Part of a small language model's weights: vocabulary 2048, 4731 steps.
MLP neurons of a small language model. Each row is named by its layer, matrix (up: input weights) and neuron, and shows model dimensions 32-127. Each number is 128 + 24 x the weight over its row's rms, rounded and kept within 0 to 255.
A block is one neuron, or neurons of one layer that tend to fire together. Before each block is what it responds to, as a language model described it from the Wikipedia text at the highest values.

Fires on the bare space token just before a number, mostly years after in or a month (in 1945, May 1323), also table cell figures.
L2.up144 [ 89 131 128 135 103 122 118 131 115 134 161 160 131 140 193 149 117 140 127 133 106 141  77 156 186 132 142 157 140  89 132 106 110 109 120 156 113  89 137 105 133 158 170 118 148 157 122 180 139 137 139 166 100 167 126 130 119  77 114 122 124 137  79 104 122 162 110 141 152 110 115 128 101 140 131 125 117 126 135 122 144 137 115 159 131 111 132  74 148 122 147 158 129 128 120 115]
L2.up155 [ 86 103 165 132 118 138 143 128  99 107 147 149 148 148 140 146 147 112 152 106 163 112 136 121 129 108 140 131 114 103  99  85 130 125  99 110 150 127 152 139 134 142 161 109 123 160 136 123 128 211 111 142 100 119 106  98 137 129 115 136 143 122 122 115 132 177 130 167  98 116 176 117 119  81 133 107  93 109 145  96 147 121 130 135 121  70 146 144 111 105 162 138 120 153 165 133]
L2.up236 [144 100 152 153 133 111 130  98 133 109 137 129 164 169 160 133 112 106 109 138 141 119  87 100 137 153 157 143 146  99 128 119 108 119 157 130 144 130 136 133 126  96 164 126 110 153  72 130  96 121  88 129  72 121 185 116  87 152 147 151 126 138 129 128 126 157 125 133 115 161 172 122 125 147 138 134 102  85 144 117 128 136 146 130 200 119 146 117 109 108 144 164 147 161 102 176]
L2.up302 [ 84 108 162 150 125 131 140 119 128 138 141 100 191 122 130 119 105  90 111  96 158 129  97  97 139 128 153 142 131 149 110 121 101 107 187 115  95 126 125 107 116 114 156  89  77 122 108 140  95 178 119 133 116 154 124 124  93 103 116 113 114  64 143 141  81 111 137 185 156 138 163 112 108  86 109 131 120 136 133 149  98 135 141 118 144 107 151 113 147  92 132 135 135 144 130 100]
L2.up689 [109 144 138  88 116  97  89 119 156 127  90 130 122 108 113 133 147 126 145  84 131 118 142 123 148 122 125 191 128 132 118  84 129  87 106 168 154 141 160 135 155 143 203 112  96 132 129 104 188 131 125 108  81 136 132 116 146 150 123  72 109 111  97 148 127 117 133 136  88 153 130 134 147 112 188 119  80 113 125 153 128 129  63 119 131 133 107 168 180 147  98 158 129 101 118 117]
L2.up752 [118 136 145 116 113 110 136 111 148 137  90 168 178 134 142 130 128  78 143 120 136 120 165  96 152 126 140 171 119 124 127 114 139  56 128 115 131 154 145 138 144 141 143 112  94 108 105  90 131 161 158  95  81 116 138 127 101 114 115 112 154 147  99 112 121 121 131 152  97 150  79 135 155 107 129  82 122 132 104 128 119 136 104 122 128 109 147 168 142 113 122 172 106 134 115 137]
L2.up754 [117  94 167 185 107 103 134  98 119 136 135 120 171 161 150 121 110  98 136 146 116 149 130 111 115 165 135 153 117 146 114 133 111 108 151 117 150 151 135 109 168 157 182 150  94 151 116 117 103 164 168 182  78 117 126  99 102 121 115 144 140 111 100 139 134 150 158 129 102 142 101 127 112  71 139 138  97 118 142 121 133 135  93 140 159  78 176 139 118 106 101 157  93 125 134 172]
L2.up876 [157 114 147 134 127 122 117 120 132  77 112 153 126 131 146 118 126  95 127 129 125 143  91 106 126 142 152  88 166 131 104  96 117  93 109 108 164 143 158  92 128 157 140 106 138 150 120 174 130 141 124 109  68 124 152 109  95 134 134 134 121 129 129 161 127 143 157  82  77 140 160 122 123 106 172 144  98 125 113 111 133 140 127 127 121 111 140 134 143 156 141 160 122 118 110  92]

A bare space token split off from the next word, mostly before numbers (dates, scores, times) after prepositions, articles or table pipes, e.g. "on 23 May", "a 4–2".
L8.up643 [143 134 115 157 141 121 157  81 123 131 100 109  83 117 106 113 108 134  72 134 144 121 125 117 128 110 148 137 121 105 131 127 116  89 123 124 137 117 114 137 160 112 138 138 174 193 100 154 129 147 132 143  73 140 145 111 112 121 135 134 116 106 139 113 121 148 148 134 124 114 176 111 143 135 137  87 107 120 161 129 147 154 113 102 168 130 113 129 141 172 127 150  47 106 149 149]

Hyphen bullets at the start of a line after Wikipedia section headings like Awards, Works or Bibliography; weaker on dashes, semicolons and he/He.
L8.up812 [142 124 113 141 140 126 108 102 136 131 156 149 183 113 140 150 150 147 104 124 118 100 135 149 126 121 122 121 123 164 153  97  93 111 136 129  92 154 181 131 170 137 103 109 109  93  75 151  89 142 109 130 112 131 121 128  91 113 154 137 149  84 118 136  67 105 152 105 147 129 150 127 101 139  67 127 108 104 107  96 156 146 130 154  99 140 157 123 112 130 111 119 142 133  84 142]

Periods ending a sentence in Wikipedia prose, including "). ", plus the apostrophe before possessive s, as in "Hitchcock's".
L2.up132 [ 98 134 151 126 103  84  90 113 114 126 155 133 153 191 127 111 116 136 129 134 134 156 106 128 149 114 116 200  96 139 152 128 119  77 136 148 109 123 106 121  98 138 199 139  98 119 101 159 119 185 150  60 122 125 149 145 115 119 115 128 150  93  66 124 134  90 145 105 133 138 122 111 143 102 123 175 128 103 144 136 160 147 142 119 146 120 146 147 174 115 142 150 107 101 109 155]
L2.up171 [123 124 195 114 151 139 140 125 150 129 159 117 172 143 173 116 104 107 122 112 147 144 140 147 177 129 141 122  68  81 104 122 114 135 114 133 133 110 150 113 127  95 143  99 101 136 110 121 145 141 141 128 151 142 134 109  89 140 123 169 159  84 110 111  87 160 143 113 134 131 174 120 122 125 119 134 134  67 108 151 137 139 111 138 157 107 140 149 125  73 147 132  97 162  94 123]
L2.up245 [142 147 177 136 161 132 140 124 131 124 157 106 165 115 186 136 115 146 127 105 146 134 141 153 136 163 126 161 126 118 132  92 105 157 111 143 118 127 135 167  99 105 122 124 103 118 110 143 156 119  94 165 108 129 137 121  79 122 122 119 152 116 125 148 137 127  99 149 154  95 108  93  80 103 128 109  97  54  98 122 121 130  57 117 153 125 131 148 123 137 124 128 119 168 128 139]
L2.up310 [117 145 151 134 122  91 107 116 148 152 130 137 156 133 137 136 109  76 115 117 157 127 131  76 152 184 152 146 137 126 131 144 125 124 108 106 125 119 166 129 115 122 178  90 111 175 109 156 127 149 127 157  86 179 148  98  99 131 133 118 158 101 111 104  78 158 159 127 108 145 183 104 115  82 112 107  90  96 147 120 132 126 117 103 162  94 128 153 177  74 120 128  85 116 116 141]
L2.up447 [159  92 164 103 154 129 151 123 111 163 139 106 165 150 138 116 115  99 123 149 115 130 101 138 135 167 145 103  96  96 123 144 101 151 151  73 164 107 136 111 113 143 123 180 118 134 154  96 138 156  77 137 152 116 130 106  66 128 146 162 124  91  94 106 115  81 151 135 116 101 116 110 127 106  69 134 101 118 137 128 138 159 121 116 106 120 171 109 115  70 137 122 122 125 118 145]
L2.up552 [151 136 167 111 127 110 119 120 145 113 128 158 133  89 191 126 161 114 111  94 124 121 148 107 144 116 135 122 113 122 100  92 107 112 125  98 146 119 128 162 162 112 121 117 102 154 166 142 120 110  95 131  78 105 117  72 108 145 127  85 130 106  89 111  71 107 156 119 106 163 134 142 182 136  66  98 134 118 152 113 129 150 136 132 151 135 111 131 130  84 119 127 134  87 107 112]
L2.up922 [119 121 161 129 121 120 132 141 105 146 114 127 136 164 174 153 102  80 103 106 155 115  89 109 139 183 171 173 100 101 151 148 151 103 147 132 122 158 155  86 160 154 163 114  32 123 137 114 126 143 134 133 132 143 165 144 136 105  97 128 117 120 136 105 108 120 137 110 150 130 118 102 117  74 123 111  91 124 151 150 178 118 117 128 149 105 159  91 123 121 161 120 151 106 137 111]
L2.up973 [117 103 156  92 164 170 121 122 105 121 167 132 148 131 153 129 133  97  92 128 150 128 127 143 140 130 147 129 112 122 116 129 105  94 181  78 116  67 154 136  98 125  71 187 115 145 122 142  54 107 129 104 102  89 126  81  56 125 127 125 100 106 139 128 116 108 158 110 119 106 100 123 119 146  46 122 138 121 161 107 176 131 170 125 159 147 133 107 103  95 145 119 132 120 148 123]

The hyphen that opens each line of a list or infobox field, such as "- Preceded by:" or "- 1965:", also "was" after a title's subject.
L2.up312 [130  96 113 174 154  94  99 122 143 107 118 110  98 130 107 149  94 143  91 100 115 133 139 105 135 158 127 162 133 105  85 114 125 136 102 134 126 107 142 108 112 134 125 161 134 145 121 145  91 107 185 129 101 100 111 150  98 120 138 129 182 129  88 140 149 102 146 125 112 135  92 180 108  71 123 107 126 115 133 103 109 135 101 150 106 145 167 116 134  98 131 152 114  79 133 112]
L2.up317 [122 108 120 129 169 154 106 123 124 116 115 135 146 110  94 125 139 132 114 119 129 143 152 113 140 112 130 134 152  84 143 145 115 135 192 111 173 105 137 131 123 144 110 115  97 133 138 129  77 139 128 114 166 149 136 119 106 126 136 109 151 142 112 107  90 125 122 121 102 116 138 149 143 136  51 133 106  92 115 109 160 159 111 123 133 157 177  92 107 135 121 112 190 136 169 135]
L2.up372 [ 93 101 162  83 141 117 125  75 123 133 150 132 169 132 107 145 122 120 180 155 151 125 120 125 160 113 141  76 144 139  86 123 140  66 132 139 144 129 160 104 126 124 153 131 150 118 133 120 116 116 127 114 104 118 112 149 132 113 110 130 157 144  93 159 131 108 166 103 120 103  93 137 121 122  48  88 124  99 109 128 141 136 162 168 149 144 137  67 118 122 132 126 115 118 169  77]
L2.up435 [149 126  84 118 147 152 131 117 143 122 135 156 166 158 154 168 118 125 122 116 114 123 129 122 129 181 143 167 102 150 154  94 109 107 182 142 158 114 169 127 169 153 128 118 113 106 121 132 115 120 167 115  94 127 104 152  73 115 107 106 163 132  99 125 115 125 119 156 120 124  94 162 116 121  93 148 104  99 159 134 149 166 164 153 133 134 136 103  89 118 132 128 173 104 138 140]
L2.up771 [128 146 113 110 125 150 127 118 107 101 118 150 157 141 121 121 138 111 131 121 146 129 136 130 112 170 118 151 113 130 158  97 129 119 126 127 112 160 136 137 134 126 120  87  98 144 120 115 137 145 129 117 125  91 120 123 102  87 120 124 180 161 109 148 127 143 101 133 127 133  87 160 139 147 106  71  67 133 126 127 178 141 151 147 144 161 147 156 118 125 134 126 128 118 161 135]
L2.up774 [119 160 175 128 133 135 127 114 132 126 110 136 133  82 138 115 151 145 104 117 140 115 137  87 141 130 118 152 119 136 133 131 123  50 161  96 139 118 150  97 137 116 146 118  99 112 181 113 135 164 123 125  95 107 107 158  92 102 139  86 143  94  53 109 134 103 173 137 130 141  66 127 137 128  79  86 101 122 105 106 147 141 106 138 127 152 171 116 124  75 137 133 127  95 112 102]
L2.up801 [124 107  99 120 160 151 132 128 121 107 138 125 139 109 117 134 151 108 111 120 146 129 125 125 142 106 158  96 147  88 130 160 120 122 156 128 168  92 161 176 110 104 125 133 110 132 140 129 132 132 122  89 141 171 121 142  92 112 123 104 186 125  92 125  92 117 106 121 133 121  94 180  86 136  85  99 109 116 130 127 165 153 162 165 132 140 112 105 115  80 130 161 148 136 175 135]
L2.up827 [153 125 134 102 117 158 163 126 107  83 153 157 131 120 117 166 105 142 107 110  96 122 151 162 140 147 189 112 139 117 136 154 111 180 147 134 144 122 165 127 109 127 109 104 136 128 127  96 110 142 148 104  71  76 124 144  90 118 137 140 134 148  97 130 131 133  95 170 164 117  81 139  77 133  58  89 129 110 155 143 132 157 184 102 134 116 121 134  82  86 139 129 123 117 149  99]

Periods and closing punctuation ending a sentence or clause, often after numbers or parentheses, like ".", ").", "\".", plus decimal points such as 127.4.
L9.up57 [ 92 140 110 166 130 123 135  63  98 102 151 114  82 120 128 151  90 112 116 142 160 162 118 112  79 150 159 114 140 127 152 134 118 160  92 166 140  91 169 118 131 132 115 154 121 129 137 178 132 123  80 106  95 157 144 130 100 154 122 118 143 174 126 169 100 145 154 115 138 166 101 164 133 142 126 103  92 102  96 109 157 150 176 132 125 124 143 103 119  84 130 127 141 121 124 129]
L9.up199 [157 166 144 102 140 165 141 145 125 130 139 141 114 139 108  93 134 132 114 123 130 149 139 122 145 132 132 137 207  82 185  99 113 119 136 109 164 128 123 157 106  81 143 162  88 114  96 123 109 109 122 139 146 143 131  92 107 113 147 136 161 135 118 119 115 105 119  79 150 178 128 107 140 149 126 122 122 102 177  89 143 173 131 101 135 144 145  91 100 114 126  97 162 129 153 108]
L9.up295 [146 163 123 115 149 153  88 108 135  99 121 118 116 136 110 153 155 115 106 131 108 145 118  61 134 138 143 188 139 104 136 130 144 169 138 132 119 107 109 135 187 116 105 107 104 154 135 147 128 117 123 114  40 141 163  60 127 111 126 128 131 142  65 143  97 118 130 142 116 133 152 143 117 116 158  91 120 129 147 148 129 130 115 153 159 147 134 105 158 131 120 125 101 139  92  92]
L9.up326 [118 140 149 114 168 146 114 111 102  90 137  89 140 113 114 110 140  98  65 125 159  90 138  80 125  91 130 160 114  85 171 134 132 130 120  92 128 132 112 146 111  95 104  98 135 130 147 113 117 152 138 141 116 138 137  77 146 127 147 103 126 117 118 136  98 132 150 141 125 168 131 139 121 135 116 146  90 123 158  97 165 125 183 116 127 140 151 117 143 113 128 154 137 163 122 105]
L9.up480 [102 150 139 130 134 108  75  56 132 128 148 131 144 137  87 109 162 112 121 163  98 143 107 143  99 110 130 151 105 140 179  90 132 119 148 115 154 115  82 136 147  54  97 120 108 159 146 162 115 118 155 179 122 103 157 109 101 135 137 160 133 171 120 144 113 116 132 156 135 127 116 106 138 129 158 143 103  79 138 120 138 113 147  88 145 122 169 161 147 162 132  98 128  93 112 109]
L9.up887 [143 120 110 105 167 139 122 116 153 133 113 174 134  74 103 144 136 108 113 119 122 118 149 105 126 134 173 148 112  81 160 169 113 162 144 146 130 106 113 146 152 125 121 139 125 180 121 111 114 165 101 150 114 102 114 150  71 104 153 156 169 138 129 104 122 122 126 117 127 119 122 118 112 146 106  93 107  71 108 117 103 129 170 145 123 142 173  90 153  82 160 131 149 150 144  86]
L9.up969 [158 132 115 163 100 175 149 134 128 169 127 163 112 110 134 120 134  72 143 124 159 136  94  90 130 140  90 202 151 109 152 150  98 180 160 142 130  79 145 157 134 127 135 150 131  93 150 160 111 137  96 125  95 109 134 144 123 115 108 122 167 124  86 121 120 119 107 136 120 113  94 125 142 134  68 150 125 123 161 124 162 152 111 126 150 147 156 126 131  75 148 112 121  98  77 143]
L9.up971 [142 152 136 125 125 157 121 147  82 127 122 132 126 135 120 128  96 109 133 129 125 102 139 105 126 139 130 133 117  95 142 173 130  84 142 126 103 104 109 112 113  87 115 138 116 137 169 130 111 119 118  98  96 180 179  84  88 110 145 125 149 134 124  92 122  94 133 137 116 100 118  80 102 122  93 114 124 123 101 163 106 130 159 134 133 168 126 102  69 132 135 169 127 135 145 160]

Plural suffix pieces that complete a noun, such as farm-ers, music-ians, par-ents, gun-s, often right before a comma, period or "and".
L9.up190 [ 85 133 131 144 164 113 147 108 147 100  97 134 163 152 140 144 119 110 111 133 156 179  92 117  87 110 149 157 157 107 106  91  81 106 140 112 121 120 152  82 147 109 165 124 109 138 106 164 156 140 113 138 122 155 146  58 140 144 117  99 159 117 137 146 108 130 151 116  91 146 132 143 136 120  94 161 121 122 154 119 160 156  94 137 146 130 133 123 115 136 128 158 143 105 138 136]
L9.up201 [132 148 105 168 160 136 136 120  99 139 116  88 111 103  98 183  98 139 115 158 102 161 101 135 120 107 150  93 154 144 132 136 178 167 105 130 162 108 135  87 164 147 137 130 134 122 127 132 155 169 131 120 135 111 162 154 143 152 154 152 136 112 158 149 133  95 125 112 114 119 134 134  89 154 123 115 121 108 102 121 142 159 142 109 104 153 120 123 125 120 129 134 126 154 115 101]
L9.up478 [131 137 151 128 154 121 156  58 114 139  94 176  96 113 116 123 126 113 129 168 123 105  99  97 137 128 165 138 168 137 112 143 132 117 154 136 174 121 126  89 145 146 149 110 120 156 162 161 189  87  89 139  96  92 137 124 122 110  82 133 134 175 141 154 117 109 149 114 136 128 143 154 127 144 101 127 103  99 104 120 157 129 147  98 132 106 134 144 128 157 126 130 115 143 155  88]
L9.up650 [150 110 103 148 153 135 133  46  96 123 138 114 112 139 177 110 151 110 123 129 101 139 146 138 124 105 135 133 120 114 119 107  79 112 104 138 123 121 114 134 143  99 145 132 139 132 125 146 159 172 129 134 156  93 116 129 124 145 153 108 162 125 127 114 128 149 123  87  79 108 112  76 112 133  89 103  72 127  89 181 118 151 141 134 155 106  86 123 118 127 123 138 122 153 144 128]
L9.up829 [ 90 151  87  95 144 148 168  92 158 140 152 148 126 131 113 165 145 130 114  96 133 134  98 131 107 139 117 148 135 129 128 161 102 116 130 135 132 126 133 142 176 144 115 149 104 113 139 116 142 103 123 147 168 110 131  93 133 149 130  91 106 169 117 130  88 118 146 119 143 146 103 129 155 149 102 115 133 169 112 137 121 155 143 123 179 101 135 180 109 168 194 121  96 129 102 111]
L9.up852 [116 167 148 152 142 160 145 100 153 124 139 132  83  98 115 122 128  76 149 166 147 101 121 115 167 101 108 143 130 121 138 146 123  77 135 123 140 140 135  95 124  93 103 132 148 102 129 194 137 134 103  95 115 171 116 124  82 112 138 122 133 156 100 132 123 145 103 130 120 172 125 162 119 164 136 124  87 136 116 160 166 115 134 133 136 138 134 107 101 145 133 106  38 122 110 133]
L9.up871 [148 171  95 126 189 129 107 131 134 111 145 171 161 145 145 167 126 137 112 126 137 114 135 142 185 131 118 143 132 123 143 101 124 106 145 117 118 111 133  87 126 116 147 143 121 112 145 119 150  44  98 128 127 124 138 156 115 103 103  68 130 160 126 128 106  97 133 107 151 176 142 177 123 143  87 139  89 133 130 132 104 171 186 110 150 142 144  80  97 122 126 149 123 137 158 123]
L9.up1019 [138 193 117 182 144 108 126 116  48 134 121 157 125 113 145 176 126 106 112 146  75 152 140  93 110 126 175 164 125  61 160 175 139 142 119 142 126  54 106 102 151 162 120 144 139 151 126 139 149 181 164 105  76 133 133 115 131 157 158 119 171 132 119 154 115 129 102 125 122 148 132 120 117 151 124 134 109 119 105 183 147 144 128 149 113 106 124 128  98 110 113 133 158 111 144 127]

Last subword pieces that finish a multi-token word, often in section headings, such as -ography in Filmography, -ation, -ing, -ased.
L2.up221 [106 129 149 144 137 173 127 173 155 139 166 146  93 134 147 119 148 117 124 162 135 136 122 126 156 118 143 124  89 135 103  90  96 105 120 120 130 102 164 132 158 106 120  89  67  98 113 147 150 148  92 145 133 143 135 134 120 153  98 125 105 110 158 132 124 112 145 106 159 101 136 115 140 111 125 133 122  94 115 178 114 142 135 155 126 161 145 133 124  96 142 143 122 145 107 123]
L2.up350 [132 154 142 101 157 113 123 125 104 122 111 207 132 125 130 139 165 120 140 111 134 130 158 107 119 117  94 111 148 107  89 128 126  94 165 187 108 110 154 144 170  90  99 143  89 129 132 134 153 129 108  75 113 109 121 144  89 109 105 113 169 106 150 124 136  93  97 151 141  81  71 130 120 124  94 148 124 101 126 167 140 138 100 120 143 132 142 172 125 120 116 115 131 116 154 110]
L2.up484 [118 148 149 180 170 109 134 146  87 117 141 138 101 126 136 170 123 130 107 126 122 132 131 147 159 143 165 118 116 114 114  88 116 137 148 117 108 116 158 153 146 112 108 104 125 130 152 152 184 128 143 152 142  62 141  90 113 119 109 165  95 175 152 102 112 129 149  75 133  94 138 126 168  96 112 108 128 128 137  94 147 121  87 115 159 101 149  86 122  90 113 138 135 127 101 153]
L2.up528 [112 154 150 102 139 131 153  84  98 126 128 175 141 161 125 175 133  67 159 134 138 147 104 118 119 155 129 164  91 120 123 108 104 170 110 148 108 173 171  98 138 142 155 131 135 126 115 179 136 145 101 131 119 133 157 142 124 155 100 146 165 149 142 191  99 152 113  87 110 102 122 142 123 104 142 111  72 136 114 122 144 136 111 123 133 108 130 174 105  89 128 141 136 115  90 140]
L2.up649 [115 130 105 145  88 189 123  87 110 155  83 149 168 125 170  91 170  99 173 121 164 104 128 177 105 130 125 150 137 131 136 107 114 142 125 134 109 158 154 133 113  92 116 142  75 131 119 154 163 175 104 103 131 181 139 114  66 117 140 164 137 146  98 139 131 153 171 136 114 134 140  85 136 106 138 127  89 109 114 138 127 135 106 139 119 131 138 150 135 114 141 135 151 124 138  98]
L2.up654 [110 173 146 148 145 140 149 146 124 135 126 119 127 133 121 133 157 144 119 148 119 136 128 110 118 139 150 136 113 119 109 145 142  90 160  93 129 116 164  87  86 137  75 163 111 123  89 116 105 113 125 100 152 168 109 155  94 115 133 147 140 121 148 120 115  87 162 125 138  68  87 123 134 152 104 153 153  92 128 133 107 141 128 106 118 144 153 181 141 121 156  97 142 150 127 105]
L2.up886 [183 114 135 140 151 144 133 130 149 126 155 152 124 114 137 140 119 109 148 109 124 113 141 125 146 175 135 103 175 106 110  73 141  87 108 121 129 127 127 104 125 110 104 161 114 145 157 162 113 121 117 122  96 105 123 113 104 136 106 129 160 113 140 138 120 118 172 126 120 144 157 134 119 126 112 156  97 139 123 176 128 145 158  85 127 117 134 139 126 131 133 155 155 129  96 113]
L2.up1005 [146 133 153 118 161 113 154 108 157 176 112 123 117 102 136 138 157 149  93 128 120 120 140 118 153 125 106 118  97  80 117 115  93 118 176 147 138 115 129 125 124 114 117 125  79 127 130  95 153 145 100 123 137 143 127 116  63 167 134 135 146  98 141 127 115 115 148 119 107  57 147 139  82  72 109 120 134  89 118 112 137 122  90 131 104 173 113 156 108 113 133 173 156 163 152  76]

Word-final plural suffix pieces on split nouns, such as -s, -ions, -ents, -ets (tracks, conferences, puppets), usually before punctuation or prepositions.
L8.up966 [113 168 148 164 134 113 191 108 159 139 105 179  98 149 172 162 149 130 141 167 116 156 107  83  90 139 130 134 148 125 109  82  99 100 178 179 102 131 122 126 186 116 131 127 125 135 130 123 122 170 134 114 127 104 177 105  92 148 108 127 156  93 145 131 141 125 143  88 149 115 157 145 133 146  77 124 126 164 138 165 158 153 162 114  95 133 151 127  95 151 131 105 153 134 131 147]

Periods ending sentences and commas closing a fronted subordinate clause in encyclopedic prose, as in "Although his judges were biased against him," or "…residing in the city."
L8.up405 [ 91 101 130 114 140 129 141 123 150 130  89 132 137  84 138 151 114 100  95 151 138 108 112  97 122 140 162 167 163 153 114  96 100 156 130 117 184 112 163 113 137  96 154 121 122 143  91 159 131 147 123 139 123 139 130  98  99 129 162 137 157 148  91 112 100 141 162 100 124 123 137 127 123 126 100 124 124  69 129  84 138 129 133 141 169  96 172 132 198  58 144 119 146 168 111 125]